MLP neurons of a small language model. Each row is named by its layer, matrix (gate and up: input weights) and neuron, and shows model dimensions 128-255. Each number is 128 + 32 x the weight over its row's rms, rounded and kept within 0 to 255. Numbers have three digits each. A neuron's up and down rows have the sign that makes its largest values positive.
A block is one neuron, or neurons of one layer that tend to fire together. After each block is what it responds to, as a language model described it from the Wikipedia text at the highest values.

L2.gate191:128127111157074115180138121147136153138092090093106157075142144092082139135134116151129107139124114120193113088102099131109137164122082113126130168112124185143146123072124096119095142120170140110171104138062112138100098173114176167178139135122163152167175116187181137121143110105133092150116176137130144163130107154137158098110081188133132176128141088082132130135163103163125138170124
L2.up191:101129095094148139146117122122135109150120152080115132172149148061137145143175076118128174089143149072122118138180112183092183135101135105105109137147125110199127085148182171149145122112106135113099118150118128102142137087095132102072156136057122145140123176122153119133232117160121135108165145109172118162118098123094154108092156148097165116112119137210074160145151069108130160196125
L2.gate272:186119174114106125152147116136147165166094136103180124154107097114126145133084135143089145142101139127160141145153150187149087076106140125144141145137048145139173126115102167164078125098131084117122156157117134125114152056053135132075127170113170129115122124121136126133164069163039110143159153151176115108185149163094116166156111180154204108191153092138110127103152077131173119120170
L2.up272:132154076136119085159138111128087168143077118134123098102078070193097088149090130126038140064054188134151165174143173185171179063075084127157116137097158115154110055146157099138133129091192086160132154123116075093128176159119119154145086188124104187100111114103124123121128099099086160107075096145143087100108141159101107150187121237157116114138138092092137113082161096148124162135144
L2.gate556:066151202162094146152235088152144163111164098099130146104110145094140096127138139129117145146155087097140115154140107084155138115101138091130115147096164118117098202102153140106158112186129156133135055143089114149173161119092069119121110105146116163119125053105159087103108071140120099121160096168066083143132108140062081163171080159160140048097184102166113166141092156137096208104195
L2.up556:165104127096160147124074147131114152147080122143139081053087122158105138114117103109114091104114092081119120153094163081111104115111169110151100115185128082135142149177074131099127125167168122190138170139112204195094181097129151173101107180114184190135136161148145122106162144087126103124125177129165139147123145111121108153088156078152176123114131137134175158122124131136156103099119
L2.gate567:091146127150162041142167140091119175189092127091130118082137140138156106124111138154112106101147118154112150159122136178142124119127104086150072108165189123141102160190198129161128134159127150137156107164098063179134142149098154108117108157179146084119158088130089103173194169218156120120105098187124139095118141091117102130152093110112153110149137140104161097146113103160143111069118
L2.up567:130162139158126117113131130134136125189113111096088128092103094101150128137153139170113104147159096114184082120151113069092082125145090123181129166126126062099139131122140097148122140167151138105130227146081125107152140200118184141086124131111102116094201149098122083165207128164154113116111125141131134120076115095126170090156098142110141101099137142097102130072096177122162113059106
L2.gate568:097106148100137100101070137101120134111064132240125112136132142115154078061143153118086129176145129120164144159131159141165099144080101158085178131139064153107093148178141149123131089179145086132157097121099127162071087164114076180134094153081156140127151112053188149135147114195133093091118115160123077045121096083137136119123143099088113134188196105095128141128134152138119094133165
L2.up568:144059110130135129070132152125109161135172173140153113057131163135126182118103116129173153164069135092163124055110115176107100179163103150076141107106121110102133171107136149159152129164165153084164094127176140159152167127090138145134149170164150153128096125160108138173144168164137130185121107172168097139057156146172133120090108108120137135147189098140074143098096125070160134120163
L2.gate633:132141082123152120121096145148140190139178151134146129134135136166154148147157126143110146158102133153136130187148156137105160202150122072140136160180187102136113105129141099150105156138170141135155138125133101092150141049065105211098118145091196164119113177147105133125085118090146126126135145102150166159100127099146076107149118137128126129120102121094159099128167135141123219125131
L2.up633:110104157154104121092112124144166183093111163131184181156172115138172136132176108152136097079131154132157111166190174081144186129087144180174140091090143126071062115122113097133105105121168145101137096151138116122207175130089103156130102156026117125078123119110072124080136154173096155130179179140142116116136173168173125151141083165128075119112134115204013119115165174162104133151133
L2.gate687:207104123173106115098086082141143151141074075144112170099109128122160088132134150116107174142075126122116093093103109141101055135136158151120124068032109119129153132106119160134128115073173122124119111080102102112134172118145124145160092121114146083126101073107091126200168132173132114160137116129185126086142112092125083119196151130151131134136149093115148090016127189182157170142121
L2.up687:113167086143175137094058129153097142102111085092142140078172072076129118140081119103151103082167169133087124121137045181159101150128158115102112156095117068109084125150164144093128182103155122158083140100146123114061141060179119175169138102085114113125142152145078119112148096148092131110165145117144147088099139136167100052120186179119077128080150083033145103121128138097176126130147
L2.gate711:153128162162119176147107106035134160108131206139136074119080168117126110146088103119078124115132120171111122186117116156129153096087129065102136152155130142127145149125105104131091125149143177132156109124166135163162135112098173154109103108143075120132151122145120174120079123145145154102082126185145138135099088130127137147113116073172143092148150102066056139115137118156121074120109
L2.up711:186112103110182077098139204131156192155093140146180137146134142096120093079090174157118115116146127081111119088187155132116176161154081097131111150136085131086175117154102139147139096147179174137185092139152134147078119145147061163091103113143175106183141120152155135140112070108099053165114131125108084092130111119128103165101077182175182170127175101146134097121127152160095114077169
L2.gate902:160138196170108126131103125094116175185132162125111131124128125116130085086080129128084134124130077117152094117147126141125090134088146082144145117120158101113089120114191060143093121075124113108133148120128157065112087104050201118164071134178131096107132132104122110087164082163120032117110107093211131164109109167147158068174127099134089142139162142135159105079157111147126102094118
L2.up902:167133135091140051146093123116120149167094104162194136072107042098099120120109131115164134138124065121121109130138144166127125167041173133165174151139145127205118161138131120173107155139129185134216210112131148178121144082130161131153068125107168094135136187137123139127136104175117077099128145116157108107113131145196140148163116144099109137088182134155096151138098157140126175089223
L2.gate939:117085153133172051109100089156173174115164126153102126093133171161110111160085114149142119092110094126133077146125155149094081141134158144144121157098168156147106135099099123147112108161161118099138145153114170227185108161146169140153172182106164141161031088131217215099167112111075109183139137144191088220137052125128071086073101096095103155103131115159142160105143139091095131170179
L2.up939:171097172130169127085109160150133127086120159165104143120080121051095116199136121195105136125140131105197080142166081157111133169131085127120149168157122167144089190125158086164133111132093089139154182125128161130156098138163180124154134122172142104158165096143119127109147133086143101046101108085157109183139119155135127106150151155142131136157103104153114068085138123194167155152100
L2.gate954:191140113152107058156192144177087203109126132087134100165154078181144132142087119099105112179115182147077157134139144087124161121108103122186083167113188128161102135093158111100130080166207128112169042184142168147167174121102111149145110098146166205096123137160129085175095111183178115141165154090136176154169144146184112085071099123154137133085124151127046124128212108113117137117122
L2.up954:166143147121139101132109190108096165188119159109124163110132172110069153138112092094115126184074105143149120139161158135159139175094064108093141152106159130197115119125108104150050096172180167131203123106118130097144145072113138127117092105132177176094141086161117111159154114155137126122199118113141125157114114150191149135070113145144160099085137143120079133070156112057126124080164
L2.gate1033:167150170098152106115152116141083098154097187085159203142145109104152145154090170183148083097142114177137090100128082101142091140062178081112108172103125065129152157151130109145108105117181194110163098092113120091127069124114131106142089145135133156139141116169190096085140073153167117160146148140092072099101112107134170157088126098155158118148136172096175184043109127149134143089143
L2.up1033:150124183129146120133074133086115075081102185142106124205124149113159082172187136152148142183129123102131210145053129089108101128086146129111101174129150060097088146150145085051098144067195131094119171124137200067125124171142179130132087086092123039101119129076130122109191162153139107168156129102100110158162128152129145176084122085134164170150114169096155115127080167149071036138170
L2.gate1080:165151074219137098128086086136102133099122150181177111144142158183137094104116091092113096088174171117103124187084117099064204191142141087139157088136156134129158135135105085109180109175115132189100098160172130158161060153136088114176155132122128153115173120094135091135075137154098150136111168111150152112121078108131076134106093103110150135138169053159113125137111147133107135118140
L2.up1080:149066124164075079154120152144132167136161187135147105145158117051127165134072069069085141084186144098127141158086133146112166108161101110105092152156138079067103060177113158117154132131166111176105125106154162161183141125122118126161114159113152171074102116104109115124113078180122109141130222158093136155105158128111146161104125127110062158203155090151144122067097146135112139173182
L2.gate1103:109108125121141098086117132105132202095158165164153136102059085121129126079090133151128138058121122128105175091089122107171131130084165109054128144146076124136154128123128111133122145112129141148148097102097141118135187117140128110128133059081119153106177120107128126111124080160137156097120107170092123136155121133173115125149111091060156105154126092137136135122139128110130131126149
L2.up1103:170157131109132075153106092127193174093163148101094079123056136116174129087141118153183142102181101065127082104121151109148136138086132120090132109091079078103138144098149119097102124121100126133115167069098139080110098086153120116084125155121124150147146142220145056130168072096132131156113137097128129148083097160192112111149108089118144116102129092129120127172122143142133124104128
L2.gate1135:170147180086164112200129120157148138154120100117149088180154147133126173124113081150107151139131200171126112184174150102070082118139083139112198130109136105212105157154137077135071196148096124093116132109137158210149126192064117124166136134127158136100159182137149178108193131113124114113142131163159114150130136190168113104111132145113112110115124167134120067075127115164148122098159
L2.up1135:063073142083164152127096138111121177145120130104122109098141119159089124105136119092103133092152088132172106148122150124072121103132116144221169074202083148149124123127168138135202137148116072121143054135100098137107016119090130153119180120135136096126172116146128212140149129140133098169072122174132179140126119108107186058130144147111113115095115163175104120125088152131177126174127
L2.gate1142:074125098164140100162113107096185210147118083145142123137143139103114112126100095057089155137135154090161088188152073103109126105102012108138098130076159182152107134131133146104120140094170153166149079136111085165210133104126102125135135141159069092072191104122130085164072094142095125108164099129087141131096137105123100110160126142196137126098106139195165120156133141132170110110155
L2.up1142:096135122126157121152103082137103167059124099133173203104137212130125137174100131102113131150169160097137039151108135090174080148073111106137052119101121153129090144190141141093124040156127076114144108127134111132164111138106145135102151164164145124070103137116152103110168178153118101133156173163098110144059125184080114136159121048136142167131115147123172156166101141192197139118150
Responds to: Role and title nouns. Final token of nouns naming a person's role, rank or relation, often a suffix piece: Admir-al, Colon-el, bank-er, Le-ader, brother, Governor.

L6.gate278:089141163155151098159135071092126154134090126181142155145153073105147126160109153126143135053146106135056109128143079095107113168078118140114109147112161108148148093150140155149119123174116095129141116055155127124136117078116172119190141139163131102172113142100103105122149157149129170138157075138133134151142185164111151115149089151136122149121142128168139118136059102103158162152130
L6.up278:133094135156165125081148148169150081137148047080157083137101078118117124103166139132166107124118138143133092093136137166108144179069143114170150098108120135111181125124156120116157150160121109113135115157088157120135118099109174093193202103137137141130150121141105079135152177131119135051185115138166156114067179132085134092059149124089128085088123102162088155145137115112170114103170
L6.gate340:127137155156130081097148155141076152053075103182128125126069160176144152131112132081168119097127113109126177144164133100115113147155058164159128145059142193060117163109196115116182140163194072173142110164183134132076101048094181109136134099154119144135062126130101085181174093141083140140175092136097134149119114095162127086132143127161095138136119138128089065134118093072120132131105
L6.up340:127045148111165109114153119131113070123170163147160108077113120090076124137143139155148113083163135140160126137125089143152111185147109150109108151086106102169094048124114163153162115166081161110166159070181176157130175116112159098140092079109165131121176119126172128137164115120096137105095146145125111132081179152132138128204131149155165082131123113160169068111123104149173127139123
L6.gate1115:182131098177122125116126153177126116103125103189128111140061114086156062111182119154172125164111160163149201189138124075073165084110195126153118086184071169127168133186090170126173122151155101113158126184176106179075150078113148110094088108128153167086109062104101130125061126139164178095102106104114174115138106141177183121091109091085103134149146096107124131056128132113102131114105
L6.up1115:167128097159159103078069110117118135031099154200138102146044173137104068184146152148119135145166087097111108151111074125141152137142098139134130101153156121137164155081092186145112154158087161152146117087154114118070124118111179105123147097131137122060174090098109136152096199140147120160151159110097107134070073084124150187177128127097213124149110165072112116105109149123069153117148
L6.gate1150:148108118119129087137166114047174117107128128181147095155117174125098166128127147108123169161116110107117126179135145164108154115127072064074126066133112149139157187162199116114172116156118090151149054164124109173117064090146143142081144134107138131091145123137192183146141123111190101093147067137149100082144076141122118133103113221141130148084158109134146127119124065136130122144134
L6.up1150:140123121109123104150159130088178118119147115173130106111131147095086145149136127095119141158131114094115141155143137166127149118119069075059120088133120168159192165128199120119154103150108089165153049162135136153110076094154145114126175139112137115128156140141179164121153171124203131095167060131147103076151099155148132110123117253113140167062179105116146131138115033106162120165144
Responds to: Wikipedia section boundaries. Closing == marks of Wikipedia section headings and the line breaks right after them or between paragraphs, as in ==Reception==, == Background ==, ===Singles===.

L6.gate74:096141097118112094158108089141092122141149105119184072116157144059120083148123074116084160182127114140148130091143187165142093176084172138080176169117095146156111105111194112140108144152187191127099160128126129164178159151165171123050131033112153147146109112089099091102108110117131089148139121075075117192128092114174153202139103198083045103096108138155133113100128170199053135102170
L6.up74:157117185147100132106144145139096060199101158115122146104122064104087143083164093127120082108140124135126093078116109077094117115152070136091134123083170150084116143137163143105032104121166150122141178158107158135134087107122185095152143140174095107147096139127143148152095118139173074194146158165179148115144188119077103133111085176161107081116140150157181072139069168136119142116126
L6.gate611:123092129142160107164095159085139138088124160167096114096149156146166088146123186126099071135117159166106114113110140205137100134141113145107130197112099118135100166140122109117158176112112164122138107084034113159185153114149175112143171093184145093151163073062123120102119065175111073131136120153118137096157110152116160079154045159068094132131139172156107138140121148132165146032167
L6.up611:163196090133112105100149161092120120093142135053118127103137107117138119107138169106120124164144125099102136076146183078110077162121107121153070164145137135145174166127138103118077104111181197132170123118112149098134147098076186130048120100181110090150162155095076106086130136162136113130159133072131117148167114047173124114095084120074121089163173119138158146097141175086150134067143
L6.gate616:138158152148111119116136129069113107047189182153132128161094092144172152174117144089186099157096114104070105121183102098088108125109114110134145120152128150121140106158113172149110118176105181148111139122115121151141146168110192146137153115150160158145120115154093081154134135141022091089082112073132127080154096116111072144124108082067153229138148139145134155116138130083154142121080
L6.up616:106121107105129122154144133109106162116176161094184146156101141142139112108100153126147148175110147116099117163165084077155194211109129088190189162177121099143069171116143144151126132122106164115097164113078180174181140111052188133193142125092146104087171103166157130101121099176016154076127119005114084095146129091154105095193120090142106193132087156127134155110095120095112117110152
L6.gate796:126123193153170127056138100108081141116099124129122095123159088132101133039202132176105130117109093124167147103154144169105189146122114082072158150081095164135113170137113176111097136122096105147102164196085105105163141106099111170144135087132147064130168106122089134069093148113095069126187039165107089078131120096091165122140065098140066173126112144180112144106131162129117074094126
L6.up796:176124207133192139091116231103054115128190100098099155201129087147163163082116117089123088135057127167087174098148107083156147107133099094061123148119171148104157148120141083114116124132098190164172149087120095133171103159128104114145136073168092148156145058140121138163086102137121130113148141115161108135126129114124085188129130181099108124167151138130125153145158112143115164132186
Responds to: Name expected next. Tokens just before a person's name is given, mostly the comma after a role noun (his wife, candidate, CEO) or the role noun itself (comedian, singer, engineer, Mayor:).

L8.gate304:151151121133115163162140133148169146135128156119098153168146124137157118101168111136099140147139124156112088163162086113126122108049122125072132102119170111190132158053094199154060110185104136150144177122082129167122122114124108087123100145136126136142144115186128142152058088095121172120118174100098131112188119116114052151115162077097142122106104204104136146146102122161101132126092
L8.up304:140103161134130111143127094125159154139104136125067125077131144149150214047149088134105148132070128123108151135167145117110109105095090170147119111084150146184103184101095156097143117156085158131099096144096147168095155143082203054082126080080140099121159166137117095110127172102147096099133149154072112079110133133214133090175141142171123133153114131192164103150115136125073112120066
Responds to: Role and occupation nouns. Nouns or final word pieces naming a person's job or role, often after a or the, e.g. professor, Man-ager, Chairman, coach, singer.

L8.gate1270:168125119099158140048139112109103170132111124153173101150119090104154126155112092141147129138123119144140100166161130143196146149186112190166150161140161125062135142109130186178175076158069100072142077098182158153150079172171119137132138065214115137154190128094150172131099138105095127115106120164112130104160094159082063080108092087164111136146094143132100089128124117096097049148078
L8.up1270:156188153167114088125164124132123158184139156145132166147134109113103151091127195079085122173128146145135137088173163121164129093166189180146103158113168092105134162113196087179139149137076139103166104101177108124153119191134114117122161153160149091173183174150190130140120120034146148121113145075212179119132139143106025180129087125144147169143139152084149154116127136166104127094090
Responds to: Sentence-final periods. Periods closing declarative sentences in Wikipedia prose, often after a name or place (at Pune., behind King's Park.), before a new sentence or paragraph.

L2.gate319:161115132134110046047136163137107149156117121116130132180135127113081129157085136161128096121150097130131096139120137119124181067166129138131100079142120152156112109171138148060143115166164117133128086157178046130126128149144127166087147171171165092109096183132153152151087098184157095092163074183129122169113130146085090173089107114104141113144167126147120083169141111115179109126099
L2.up319:129120197064114130142146169130136077143153169123147119145119107079123147126139120170162150131118176167127093113153145188113179159119126166149106093156174148127116080128139162118141097078108180094160140122163156118114122135059092094122173189169182097097128105149108126082134133112112112143146143143118141138113154111124168112121094142137173134127124182146155134062148150136124130122159
L2.gate360:142123156087167131160145169153158161114180137098130131149167174112069174143133119110186131061130074164177146134136143108074087112131082147074159151162107173105144067114177115125122151100137100105151061159128122173082125085157128113184166109089118180133115134138161135119153161173143088194189136149145150077083155118156156122104141161104179083110079151154161083091099148131135078112114
L2.up360:144133039136085158133081131191072114124148170142136090102094109105097132090140129056129114156134124123135170076090169149174119137099110119134129117179134101089144086192087090171227169133162147158127129097134078151181154085103152113139126110139144137132071156184113127090173155122112134115146094119122150109185138098143120151105079101111139172101130162108131127119137106124105150134167
L2.gate378:068147125117175162146134079082136109101131136089100099203085087096198102104118163183147107208140134104149187100149151177104107111138107095146108150144133182195133148093091146087158115096109134161138131123154155121161167200146170132115122147106156125109144204073094152104147106185129141138112135126124123122103117179117146122074092133079062152135159077156132172126148122191165129076133
L2.up378:120155104133158142107149102125129126139157168074135194065098089161118138159070131128152115199062078173068148206091150108135084074140108103117124183178207143158096119127105178127096102159101185153133112109182108077148134141148166089168113151148142154156081168119134173121100148102118186098148076093111159118119119182122123120101120135164175130117110110146111089136100099125138149136133
L2.gate414:129098086088150105130148116091093119147133133071098123110120118162158132138174106168160089113169101138129050183103098138104112096130137114149114087141097087144121158111124138120188114149106166118095054129172145146147142167199164116116069158164090180112123156159126100059116112134121102077106068130123110126128163100128166056151134139064159087058162077132065173130156113138114108162126
L2.up414:091077116135130092134163085101127131132113110126158230117121083115119162153135152152166186139119110152154162153123139140173183099124105143154098091138152106193155138095179127074120093119108103097130128178161122110166117099134133087167093157142135150100085156088181093053111122158125121174113109165181163153200057110119162122152099176124151087138116132090132152116209089174122091091109
L2.gate451:119138129123184103133188147119131081136182150126160111123102106070117050079054157146109171098058115106096097112119149085129131115158129103148150161121158203116147115096160101169098125160067102133111137106157144085175130149140134122105157123133137128093161161167124151132117196127132144144087067125131151082086123087117100118136137164167130072135123133114204109143111137209144120108116
L2.up451:125100086112158162176148143125155153134153122111147124136142109095137087130148201151134149093099144090146144101110112114097130153158130156086117188141134197131162072158134101200127100165101088119117074208109151077139111066137152137093113169108116124074154098100111153115111149156126185091094095147071172071080100106110104127125135189157092126085126166141179128179125187178149099162124
L2.gate645:116162200094153106153128128114114108120143096170122127103170152064062115141109173180084136111095165123113148111084192156104146128126168119134076129149095157211024126136098085077098114111107098118158161093131082099097130153093195139147118123109174165071128198108168167084071108116094089096132155111140130120136111189166166180092115186178127109148139145111148137073144110158176099141135
L2.up645:131110184179108098144119151149133148076136165095144195160139164075097101086113136113093090171129083120127143095069141140128108114183128156153092117107182140120162102123053127086126153108088119171140131130121117154135126129071197136085133090126133105140088170155087179133137121150151137169090135122101161182139151137113140098125143111124083131113080147121183145100091118146098087118122
L2.gate657:134094139158099161144157069119057148174133081145116132136150123077167103081176152118126151100141118090173146172176167161134115056138130070162106166109150138158128087117130162120156089156128119154129179120141095119098125093175139164104148135137148225127104147154169120129080092041123119163154124135184082186164089116173085132127109060156142159148123153148136102102057132169136088109072
L2.up657:142107180168127147127095144087122131114096188111142178095132113094098105136185108083179112127152133083140118154127125115152184121128123081123104170067113089160119092102123198137145122170118119105140097139117099076108099129156170167113147124121133123100103124175132115103160125121117171186171140179157081125161141136147071145094106184168135198105173076184146111112109144158119073165117
L2.gate707:179175144149096113098183123148090094074137138132116080151139167080127114175091136163197086077157185157096137094160187073122136117089108151169164112136116108177116121097112105104127083092139135144103073136112196141074113113090124094122110132116166165197126169102112141120064139154175115135119115115163125118129049112143119084129120137171091137168169115118144110083118132120136148164141
L2.up707:097157125150136130091154173138122095108131100158095114040151118163175126156114074156122129138146192169121087137125169104115128087145124161072107162108140112132126128110125069145175055167160148156090104142147100113131124145075111118125138075117128148176139217111126145093129154129131071104171159096090161123126104120102120141078098192147136110129121152119169119136109124155120174142147
L2.gate753:172092158087110121092172163102131143145112135105106144173077186106147077120153139106110113120153100118126095205072102151145140127156140114153129147132098137187114130085149145184124137126148097125149134084121091154137138167121110059162174143179128144128115113108184125184115156108089172163121124132093141159122191114133151129144073134108134145085172134141205143058185131136142142087147
L2.up753:153089150149141131109160182157051147132094106105148134192126191189149105117094106064149114064196097118126095112175107132165164145112090087140094171157092178125072171114185161126082176113140069073157154102110078097126117064173180169122112139127117125128177128132134103166104178115121145125141102113089135132112146145157114176106089148121127076139098163113134160081119069106101099093099
L2.gate754:093117160185080146140098218116146178098131150098107119115141092112072162112123159129140108100101137110113131144155150143103091120193145161112103159158098150085168126174182125135160156110127127142145184116135152115163086144125123075064124159094142078174165127110142195127088129138136113114144168111094159146110090132113132132076128156146120179177079159121118112098127165158073134131131
L2.up754:151161124117037133143087153095172103106110138144099079118128104140105133086139146093121189115164069130153146132126144144164072182169085065124142079131109143116113106140106116112105142161144091130154073123142173113133133126166196124083083189120126121143151120133139152122151160194161134146149162141147146112188111135083130123121153131174158105141131109176129181106120115155068112126152
L2.gate806:182074113187106121159169173115071091129187100185162106123104148093104236093171133135143084146098162182084103172098105113154108112051135076109133139121125140105148122098130166125183097116206136098123067108113109159121186142147147105074117102143135101133086114109120128156122196128134165101132068100157075091139074195127140112121143139083119192118091099123130157094119137157138106145113
L2.up806:146111146182159129062183168060086084158116124186153065148145108079148148078176144118127145088140125161103100147107116177133128083065091064100124131126121175089159105100158172139224101134172087089148078141190135116136162154121129088084143126116185090159091120041155159147149148099151146091168100147168081064174056149108107103118195120105106161117119097105114137116126142134137107096124
L2.gate845:135135110122116128106184194079149120120115135139135077102149153120114095100151148102153094181192099049103135169156089138151193151143096127153193113086114181132085161139174059109160098112139146071117097116062136140147108136085134116135177103120116125137137164117112181160112122073068133055139136138147114151127092127103131136023107118195073148138127102188137117115122133091092098095101
L2.up845:152098127150122117136179142095120187131135120112103128107155172105092103107144138141123119123139144133119082168129128141131181148139104194104170133150151145121146072126107098099121090088134024158183125146100079127128100107131162111189173145059135094108112170106138121123086094121120087171169112086144102069103169112139129153105111133127113185096198141143134135121139110201137173158111
L2.gate958:128147093156146122098138137093169146124185115140156134157108147068091139108141180079108159151123114079119078135083137155138115127136124138162154155133106125101178183123141126116125110197123085097123185105132115128134123100094137109159129119122104179134162169114161157143163160072172165065105161108135106127151149138113072087177133131116120167130165185132156201115164108115084134103113
L2.up958:177071129158158179128168094165108071102120108113146063137138143089125131084086137113145138103155172116130159166082147165110124129137129074125123122156132146136128142100136103190167131068117132137171182123104128161089125151160215162197110169075122134157140115201194161145118094123098095096135095124112129115147153175198120093137171098109072138157140093122113098061129171176104094097089
L2.gate1084:157099084111148119180158104096075095171097093139083081107139159089115090110137156187166115129070134144158092188138084136207132102150077138136110136130172093144161150133160155070119171171165185127122110184142129122167152137171092124101184123135114170166146121125120118171043127050142082128126187144116105150131122170139166091092110102098139106137086130067154101106130087129181075116119
L2.up1084:119079114195081102150143141098057143125136149081164123112098154124077111137179124192163076133130137178107031213079107059176147096147133099139152108129148081127098140116115071064166176140172120133141111121188117191122149117152111127132160144110145155131125102083200177086113144139133132142174118128070171125124079194117121124115130098134185086141155170155135120118150101141181076152093
L2.gate1086:110144147086139147128111161147105131103150130114068114126151158089169106123179169142127116147105127105152133136123142158198128172129075145109083144088217115077124182180179133090207114123164081138108045076138102092096112115179152170137099075120138190133123102135152102104115117127135141123150134066139122120121113145118169113109141175131168114140082149109215123149144093172113103138129
L2.up1086:089044148153117153132092139119097134111084154169202153123130118096132083145138075165132122133087143123146162125054120128163149083156163112071112114131126141110100181119126084131216117107144138106117127178115123128100156119120149129118086139118143117145160082132145095141128143156083104154170118096125088131085141115134102152107127167157154140157132144107124143160130178079177075103179
L2.gate1226:117119162130135142121060046078072100096099152089103128128143181160090111099109114155080149142132175127120098124128127084091127120152076156148101215112070113119117159092117128136135080131078066119136158152168173126166136134113191116108181161126117068145116191069129126169054129125091099130193084087081143160141129155137072132169122116161095155086109116157150167039176119228131120114134
L2.up1226:084110112145164117119120000081103166141114104119123095159088160169112137109131160133142164153137156109128125091096160127123091120172086139115167203134129141173098100127141073191093077123078109097172112152167136145157079091096146087080149123174143136144135180087127174177068163128108130169118116096101133147141105142146112177124145138166161159053077132140151116101096112166133165159181
Responds to: Section break newline. Line breaks right after a Wikipedia section heading such as == History == or === Ents ===, and blank-line paragraph breaks; less often sentence-final periods.